From a checkpoint of a small transformer trained on Wikipedia.
Size: 10 layers, width 256, 8 heads of 32, MLP 512 tanh GELU, 9.44M parameters.
Architecture: RMSNorm before each block, rotary positions, no biases in attention or MLP, untied embeddings.
Training: a variant of Adam for these matrices, 499M tokens, 15267 steps.
MLP neurons of a small language model. Each row is named by its layer, matrix (down: output weights) and neuron, and shows model dimensions 64-159. Each number is 200 + 40 x the weight over its row's rms, rounded and kept within 0 to 999.
After each neuron's rows, "raises" lists the tokens whose logits its output raises most directly, leaving later layers aside.

L5.down419,177,208,254,167,131,172,205,120,222,255,179,157,277,201,284,164,242,182,176,176,144,173,246,286,271,206,232,183,214,192,203,207,269,184,208,205,162,223,190,258,235,199,249,259,155,131,110,226,161,227,206,208,187,204,222,271,210,160,162,142,191,216,209,134,160,169,182,197,157,199,201,185,193,191,155,166,244,273,108,262,206,222,246,88,177,166,180,191,177,187,268,180,208,230,187,233
raises: "ti", "ted", "ence", "ta", "ence of"

L7.down134,190,193,172,211,144,230,144,215,122,170,146,181,257,175,239,125,190,239,175,198,218,171,225,267,171,177,174,223,211,240,247,167,211,184,227,247,210,130,182,207,215,186,215,237,169,192,258,144,178,209,253,186,155,190,174,164,273,169,143,151,223,213,188,200,158,142,128,195,161,207,201,255,78,216,245,211,208,174,216,204,170,237,162,189,251,158,193,233,235,156,207,166,133,228,185,171
raises: ")\"", ")===", "): ", ") –", "):"

L7.down140,170,209,238,169,169,224,194,180,213,230,217,249,214,226,203,195,150,158,35,156,158,152,213,126,155,229,209,237,168,277,203,166,188,175,224,171,214,243,211,228,170,192,197,190,223,244,115,230,215,233,179,162,175,219,219,216,184,190,233,189,149,293,209,234,207,182,229,186,202,304,197,167,159,205,205,212,235,198,199,258,227,215,199,143,245,216,197,216,157,252,221,196,202,134,200,250
raises: "ing the", "ing", "ing it", "ing his", "ing "

L7.down509,148,197,172,135,148,182,170,193,221,220,181,240,233,218,267,221,232,138,179,206,143,206,221,201,229,206,220,171,229,222,213,225,145,270,197,238,222,251,187,211,128,202,207,306,235,216,230,251,226,196,186,283,136,211,220,204,188,233,218,236,240,223,229,148,226,204,218,279,189,319,190,53,163,218,225,222,237,206,265,250,301,184,127,241,220,221,209,198,182,184,263,222,225,205,151,244
raises: "ement", "vement", "ken", "ks", "nd"

L4.down508,226,233,183,236,133,298,214,181,188,246,193,162,191,210,196,164,162,263,137,160,211,177,221,195,251,231,231,241,222,219,163,189,200,152,197,169,190,194,199,125,212,187,212,193,307,276,197,177,263,189,195,191,176,200,149,227,224,178,242,254,240,189,218,199,218,250,198,215,204,261,224,199,145,191,204,187,216,180,203,192,106,191,139,199,257,211,176,132,206,268,257,177,235,136,168,147
raises: "ious", "ify", "ze", "her", "use"

L7.down323,208,304,243,161,240,200,226,131,165,252,189,217,187,219,230,121,125,216,161,200,254,239,174,124,183,176,278,199,199,195,211,198,255,186,142,231,235,125,214,210,154,269,200,243,273,277,180,212,229,149,189,211,225,190,217,119,200,202,208,219,212,194,180,195,260,234,205,163,179,318,183,187,276,162,241,280,239,173,213,204,238,236,192,173,183,203,232,259,236,195,195,196,151,177,239,195
raises: "eries", "por", "ship", "lav", "uts"

L7.down45,262,265,216,207,163,231,194,172,228,154,175,192,248,233,174,196,180,197,19,195,270,197,262,195,222,224,251,232,154,239,256,246,237,200,199,220,199,213,158,105,174,196,160,189,196,244,200,189,173,229,290,225,184,211,131,207,234,124,232,200,154,147,212,255,251,150,191,136,185,182,231,156,173,204,227,208,195,193,197,208,195,167,253,193,248,224,200,152,195,230,126,154,216,222,254,295
raises: "ively", "s that", "s were", "ed by the", "s"

L5.down345,173,148,214,217,213,168,149,228,148,230,276,148,205,184,158,195,182,164,61,246,206,204,234,199,211,221,232,143,256,227,226,161,166,133,117,154,228,231,147,191,249,213,204,181,186,128,224,170,174,183,218,160,168,169,140,192,205,185,257,217,272,183,171,259,206,195,184,207,130,289,300,253,243,254,164,141,237,232,196,289,208,152,227,236,163,219,136,193,220,233,205,122,193,208,218,214
raises: "on", "on | ", "on |", "on,", "q mi"

L4.down183,244,182,221,157,197,215,192,189,265,180,213,234,245,198,207,200,156,183,194,194,206,203,209,184,207,237,205,183,255,172,208,211,189,184,205,210,229,166,212,121,264,229,209,180,236,235,117,220,204,208,198,223,176,138,260,169,183,174,222,218,124,257,191,179,208,203,223,180,225,238,268,164,199,235,173,255,204,179,212,230,233,209,187,187,210,147,191,141,223,175,239,180,173,168,146,173
raises: "age.", "age", "able to", "able", "ages"

L5.down483,208,239,210,203,192,223,200,277,230,178,162,265,245,210,239,297,247,170,221,251,293,201,226,251,124,255,170,219,201,226,125,188,173,179,209,172,266,174,236,204,214,203,237,275,209,235,149,189,158,140,223,171,269,242,151,203,254,246,185,243,188,188,194,191,179,215,223,178,196,188,221,163,191,201,158,192,205,189,247,205,189,175,194,213,145,137,211,183,268,205,261,176,202,166,158,211
raises: "ments", "erman", "rap", "lying", "rang"

L7.down187,266,220,204,206,234,177,209,220,209,233,114,249,164,289,161,166,229,193,149,209,252,204,219,306,221,221,184,210,227,264,194,149,191,181,103,194,210,188,170,135,134,280,202,230,169,168,225,204,162,167,101,170,224,188,158,167,244,204,220,189,247,225,253,176,191,184,225,176,229,288,250,294,179,159,188,148,207,220,219,200,114,194,170,222,171,200,192,217,158,203,203,146,177,291,208,251
raises: "o", "o,", "o.", "o and", "o ("

L7.down0,212,198,190,184,199,204,177,168,181,211,158,217,260,301,132,263,133,191,155,196,205,209,206,167,214,227,245,200,241,170,166,197,249,205,171,150,263,230,237,214,122,217,275,204,189,243,250,267,154,161,225,216,156,175,150,215,307,231,197,263,186,46,253,201,250,225,226,120,245,289,186,201,210,185,208,174,225,166,223,198,143,229,230,147,200,186,183,264,174,257,243,138,271,245,196,150
raises: "ft", "ten", "aul", "ke", "pe"

L5.down108,173,234,264,173,189,204,149,174,178,186,220,209,247,177,160,150,196,222,165,176,222,201,191,179,233,217,169,184,137,149,230,235,195,232,244,248,234,264,209,129,250,197,192,178,201,172,265,186,231,219,229,182,242,255,249,191,256,252,173,200,176,202,158,171,176,204,148,190,203,390,272,159,123,216,111,255,181,239,173,122,240,161,179,296,210,102,191,225,183,226,120,153,248,198,280,194
raises: " It is", " This", " When", " Since", " There"